config.yaml
vocab_size: 526
norm_place: "pre"
parallel_block: true
init_std_o: 0.036
init_std_up: 0.036
optimizer: "laprop"
beta2: 0.99
warmup_steps: 539
max_steps: 13337
MLP neurons of a small language model. Each row is named by its layer, matrix (down: output weights) and neuron, and shows model dimensions 64-127. Each number is 50 + 12 x the weight over its row's rms, rounded and kept within 0 to 99. A neuron's up and down rows have the sign that makes its largest values positive.
A block is one neuron, or neurons of one layer that tend to fire together. After each block is what it responds to, as a language model described it from the Wikipedia text at the highest values.

L6.down96:29 39 48 63 45 58 49 32 21 55 35 51 64 35 56 42 45 60 33 36 54 41 64 52 46 62 40 52 48 64 70 60 43 55 55 52 64 76 61 54 53 46 39 44 60 21 52 68 31 54 36 56 48 39 43 45 45 36 39 68 50 46 55 38
L6.down128:44 59 33 28 59 76 42 52 52 64 44 57 52 50 47 50 51 41 54 42 49 39 45 40 37 46 57 53 59 61 51 34 54 49 51 38 40 39 69 35 38 69 47 60 22 36 62 33 75 55 45 55 47 69 63 61 45 40 38 43 51 48 67 50
L6.down155:46 48 50 61 49 61 68 44 52 32 42 51 40 38 44 48 46 45 43 35 38 44 30 48 57 33 30 42 48 43 48 46 54 39 48 39 58 67 51 37 40 48 61 38 43 49 43 54 56 37 41 59 66 61 38 60 69 70 46 61 52 42 38 54
L6.down590:71 39 43 42 35 80 70 62 63 47 51 50 65 62 35 46 25 28 68 37 32 41 50 42 66 66 46 42 39 57 57 40 40 64 57 23 35 33 68 45 63 37 44 35 56 43 39 46 42 67 43 54 78 61 54 07 56 56 45 50 52 42 71 53
Responds to: Mid-word subword completion. Fires on the inner or final piece of a word split into several tokens, most of all the second e of betw-e-en, also -ation (correl-ation), f-ur-ther, and last year digits (193-3).

L12.down55:55 37 50 49 53 51 51 50 34 52 52 39 61 52 44 56 45 40 44 57 46 52 37 29 48 33 48 69 56 29 62 42 46 48 49 58 65 53 56 28 64 39 60 39 34 54 55 54 40 48 53 54 48 52 41 58 37 34 58 64 52 41 48 42
L12.down61:59 52 55 56 57 43 47 56 58 58 54 40 49 52 65 64 43 69 52 43 39 49 43 41 66 55 68 41 21 71 56 56 39 86 65 56 52 39 60 53 50 39 39 39 60 35 35 43 63 46 47 63 41 49 48 33 33 44 64 63 40 46 31 78
L12.down74:48 72 66 48 52 44 36 58 62 49 52 42 60 61 39 63 43 41 59 52 47 47 62 56 77 66 34 40 38 43 65 51 51 50 49 44 47 35 38 57 33 41 56 44 69 41 56 41 34 44 54 49 52 42 70 63 39 31 47 55 42 50 51 63
L12.down107:49 55 51 49 42 46 48 55 59 36 48 38 60 35 50 62 53 36 24 32 43 49 19 43 38 45 56 44 42 38 71 49 36 38 64 39 42 33 54 61 51 61 66 57 75 34 58 48 49 33 59 50 53 51 41 47 69 43 52 46 52 45 53 54
L12.down137:65 31 38 39 34 58 71 47 59 42 41 70 50 84 37 37 34 64 62 45 59 56 32 40 56 43 53 45 40 71 47 35 34 50 26 44 65 38 43 49 48 48 61 52 43 57 49 47 47 65 55 69 48 45 40 55 55 43 50 38 37 56 46 25
L12.down343:59 71 41 33 33 56 44 54 48 31 48 50 53 50 49 61 45 64 50 58 44 42 41 55 39 50 71 35 28 67 64 42 47 48 64 31 38 30 55 59 48 48 65 58 55 21 59 45 47 53 47 62 54 31 41 43 55 51 60 67 62 77 51 40
L12.down404:55 46 59 48 49 49 48 45 55 35 49 54 32 44 38 43 62 32 33 54 44 38 47 42 26 60 28 36 45 38 62 49 47 51 27 66 49 60 30 55 51 60 38 64 78 50 50 42 53 59 41 55 60 67 54 69 40 34 58 48 65 70 46 66
L12.down425:49 59 31 54 55 33 57 45 62 55 45 49 54 57 46 38 30 66 46 52 24 59 49 31 48 49 43 43 43 49 44 48 66 59 63 42 58 31 59 25 60 68 34 44 40 57 55 63 64 72 51 51 79 55 42 61 43 30 61 57 42 59 72 43
L12.down435:58 35 63 42 54 32 53 31 31 38 49 55 59 62 34 42 34 52 63 65 52 59 56 71 48 62 37 64 36 60 32 48 38 52 51 67 41 54 84 58 62 64 38 62 48 36 56 73 60 50 33 51 37 58 50 52 44 42 44 46 49 44 42 50
L12.down475:53 50 64 52 51 40 44 53 52 29 53 64 39 42 63 27 23 47 25 38 37 60 41 56 37 21 69 36 45 48 49 43 48 50 52 45 46 61 46 61 51 69 49 60 29 60 60 65 66 43 34 39 43 57 61 35 47 54 45 48 75 42 69 45
L12.down476:52 46 33 44 52 35 48 50 50 82 60 46 66 57 44 49 34 43 55 53 46 61 53 73 52 60 42 43 45 61 62 44 50 48 58 49 47 15 63 49 41 36 63 81 62 04 61 57 41 49 34 62 26 46 55 41 58 60 56 52 40 41 51 69
L12.down501:62 30 46 47 55 64 55 45 21 26 55 40 45 62 36 69 43 73 41 63 57 53 54 53 54 62 52 62 35 52 33 50 57 39 24 57 40 56 27 64 46 23 57 56 56 55 54 76 48 49 67 68 69 52 65 54 36 50 33 48 38 61 40 72
L12.down519:47 35 59 51 56 42 61 42 44 59 43 46 46 34 66 34 55 56 48 45 43 57 47 72 53 60 42 53 77 40 33 35 65 35 38 56 48 61 41 44 45 57 58 45 52 58 48 53 66 41 50 55 48 48 50 48 48 43 53 52 21 58 50 45
L12.down554:55 61 60 61 48 67 46 49 61 55 67 48 31 31 47 46 41 54 54 37 56 71 53 31 32 64 55 44 57 54 68 56 46 44 54 29 40 43 48 66 58 40 44 44 52 39 49 57 45 42 64 39 41 41 68 60 53 46 71 60 42 47 74 58
L12.down573:40 51 38 45 51 40 44 49 44 66 45 58 65 41 48 47 56 51 58 50 51 34 62 50 60 56 38 53 33 67 53 53 63 77 54 72 39 61 66 45 43 63 54 55 62 47 50 69 50 41 29 37 50 40 55 39 36 36 61 32 37 62 47 69
L12.down681:63 51 50 50 39 44 60 62 36 39 40 49 56 57 57 64 28 88 19 45 56 41 50 47 63 50 33 75 40 58 31 61 42 44 51 52 38 59 56 37 51 51 44 55 27 64 48 51 44 52 55 26 43 55 34 76 75 48 30 47 28 37 70 40
Responds to: Year-final digits. The last digit (or decade "s") completing a year number, as in "May 199[3]", "2005–200[8]", "1990[s]", often in dates and ranges.

L3.down401:67 44 67 40 46 64 34 61 47 51 70 46 51 53 54 36 41 54 43 44 47 40 72 40 44 63 65 38 49 51 55 58 46 37 58 56 57 54 35 54 58 42 64 27 35 43 58 33 43 44 47 58 60 52 41 41 42 49 57 67 73 58 64 42
Responds to: Decade digits and "for". Fires on the decade digit of years after "19" or "18", as in 1980s and 1853, and on "for"/"or" pieces, as in hospital for, Forces, information.

L12.down2:34 41 74 60 50 58 52 39 35 49 66 44 77 41 50 32 51 38 44 38 47 51 74 54 49 88 39 42 45 40 39 53 34 60 54 57 58 44 31 53 46 44 48 63 52 30 39 40 27 34 74 50 72 39 59 24 31 74 68 52 42 39 48 39
L12.down42:48 49 53 42 61 44 45 31 33 49 60 53 63 22 42 68 56 42 42 70 58 68 45 40 34 59 31 56 61 58 44 34 50 65 61 46 33 65 56 55 39 47 70 62 44 28 50 63 66 49 60 41 28 45 71 37 36 41 43 60 73 27 55 48
L12.down45:48 62 52 30 31 37 58 45 39 57 42 68 46 54 55 53 38 57 39 45 34 65 47 66 42 81 38 44 44 49 50 41 43 62 38 27 53 70 17 62 71 58 62 49 51 54 48 64 47 44 38 64 60 49 44 56 51 49 38 55 45 51 62 50
L12.down111:48 45 42 28 51 28 39 56 55 50 51 53 44 65 59 43 53 49 62 49 39 51 58 54 33 73 55 62 40 48 44 61 64 62 57 35 49 52 43 63 62 44 42 61 54 54 48 55 37 37 47 65 51 51 57 39 45 47 65 69 48 33 57 58
L12.down297:49 54 36 36 23 50 53 41 37 28 54 49 55 60 61 37 59 50 30 31 29 44 53 42 70 45 59 48 49 51 67 35 33 46 52 36 49 68 50 45 47 53 83 56 59 60 52 45 54 39 48 36 63 31 66 29 52 44 55 23 53 48 52 64
L12.down326:40 59 32 37 65 54 42 52 39 39 64 38 40 48 36 53 41 54 69 50 65 47 70 65 39 89 49 59 54 44 52 41 56 62 65 55 53 42 40 40 48 53 32 53 55 41 48 42 27 30 48 47 55 61 40 56 55 59 46 40 53 51 51 70
L12.down327:45 55 54 48 53 47 52 59 53 38 44 51 55 54 51 65 37 48 47 44 58 42 60 58 36 99 40 42 32 48 40 56 49 50 46 43 40 62 51 55 44 41 65 50 49 46 60 47 25 42 46 56 37 35 59 43 43 58 59 57 45 54 58 56
L12.down342:48 32 47 51 79 43 56 62 46 42 46 46 58 49 55 68 59 58 56 69 56 56 46 57 44 50 42 41 56 53 51 55 39 76 47 64 74 38 41 24 57 51 41 32 56 22 41 50 53 50 50 47 51 37 62 40 45 52 56 43 55 49 53 47
L12.down446:41 44 61 57 55 54 29 53 50 37 41 45 47 50 41 35 58 50 47 42 37 29 54 59 59 75 51 49 51 52 48 62 28 69 27 50 61 50 62 77 45 50 44 60 64 54 53 59 62 68 63 59 46 52 51 36 73 54 25 54 40 31 46 39
L12.down490:35 37 70 47 43 58 43 35 56 48 67 38 59 42 40 67 42 62 10 64 46 61 33 73 53 56 58 50 47 69 53 36 36 37 36 35 43 74 65 56 58 68 40 37 44 37 41 57 42 67 38 30 55 59 25 45 53 50 56 65 85 49 31 54
L12.down514:42 50 60 38 30 44 50 59 58 66 48 54 42 51 66 33 59 40 66 54 52 54 62 54 49 53 50 36 44 38 56 18 40 46 66 69 23 43 44 58 43 59 53 55 38 43 50 57 41 47 54 56 54 53 60 64 49 37 69 70 71 62 34 60
L12.down544:47 74 58 65 47 60 50 61 65 42 49 70 55 52 39 30 37 56 35 28 75 37 67 55 42 69 34 36 42 51 54 55 50 39 67 60 53 37 35 80 40 59 46 38 38 46 38 31 25 35 50 48 36 58 77 40 51 55 49 64 56 64 46 64
L12.down547:49 43 55 31 61 46 44 28 60 36 70 46 38 44 72 33 38 43 53 57 41 59 47 30 59 67 47 39 38 69 35 59 54 62 45 53 36 48 47 51 40 52 34 39 73 51 52 54 46 52 80 76 68 42 58 53 43 64 41 38 18 32 41 65
L12.down605:57 73 62 40 54 26 55 47 24 44 61 40 66 21 44 49 40 60 44 42 49 56 52 51 43 43 45 36 84 62 61 59 36 55 69 45 45 53 40 62 50 46 63 59 57 61 43 58 47 41 49 61 63 63 45 38 33 63 32 39 61 41 54 32
L12.down634:58 57 51 52 70 50 56 68 75 51 37 60 65 47 60 47 51 58 39 32 62 53 62 60 61 79 80 53 52 66 35 52 68 54 56 61 62 43 40 42 48 39 48 40 65 40 75 59 47 49 39 52 45 58 50 51 57 51 67 47 49 50 53 44
L12.down640:52 59 51 49 59 41 34 36 48 41 44 63 80 32 71 36 59 64 45 42 53 39 69 60 37 55 34 57 57 43 30 51 54 71 44 57 56 30 48 62 60 65 86 49 38 58 40 42 47 30 41 57 51 72 44 41 21 60 48 39 72 49 60 45
Responds to: Clause and sentence boundaries. Periods, closing quotation marks, semicolons, and "and" that end a clause or sentence in prose, e.g. "stolen and", "solved;", "effort."".

L6.down300:47 58 40 59 51 58 52 44 41 38 60 77 57 47 60 57 41 35 59 59 55 40 53 50 67 99 43 51 38 55 47 57 28 63 48 51 54 39 63 52 34 45 61 23 49 20 62 48 31 47 46 43 60 42 45 59 55 60 53 44 62 58 32 51
L6.down335:36 57 47 60 48 54 78 59 60 57 44 53 47 62 55 52 43 71 42 44 42 33 54 52 53 92 47 43 58 35 42 39 36 49 63 49 60 46 37 29 44 39 64 35 50 63 55 56 30 53 48 45 70 64 31 59 48 53 61 34 42 50 47 41
L6.down367:41 64 57 55 34 56 76 56 43 33 60 25 59 54 56 62 28 62 60 57 64 45 67 49 52 48 40 53 33 64 54 40 49 48 58 37 60 43 56 56 47 60 56 46 56 34 61 37 63 35 64 40 38 43 55 31 64 76 63 42 52 52 49 63
L6.down373:48 70 55 79 35 56 39 39 38 60 64 56 34 63 51 47 44 64 45 69 47 73 62 68 68 90 42 39 36 51 57 59 64 19 60 34 45 44 47 60 41 39 64 54 58 67 49 28 71 56 47 47 63 51 45 41 68 64 62 61 43 54 55 40
Responds to: Sentence-ending periods. Periods that close a sentence in encyclopedic prose, usually after a proper noun, name or date, before a new sentence like The, He, In.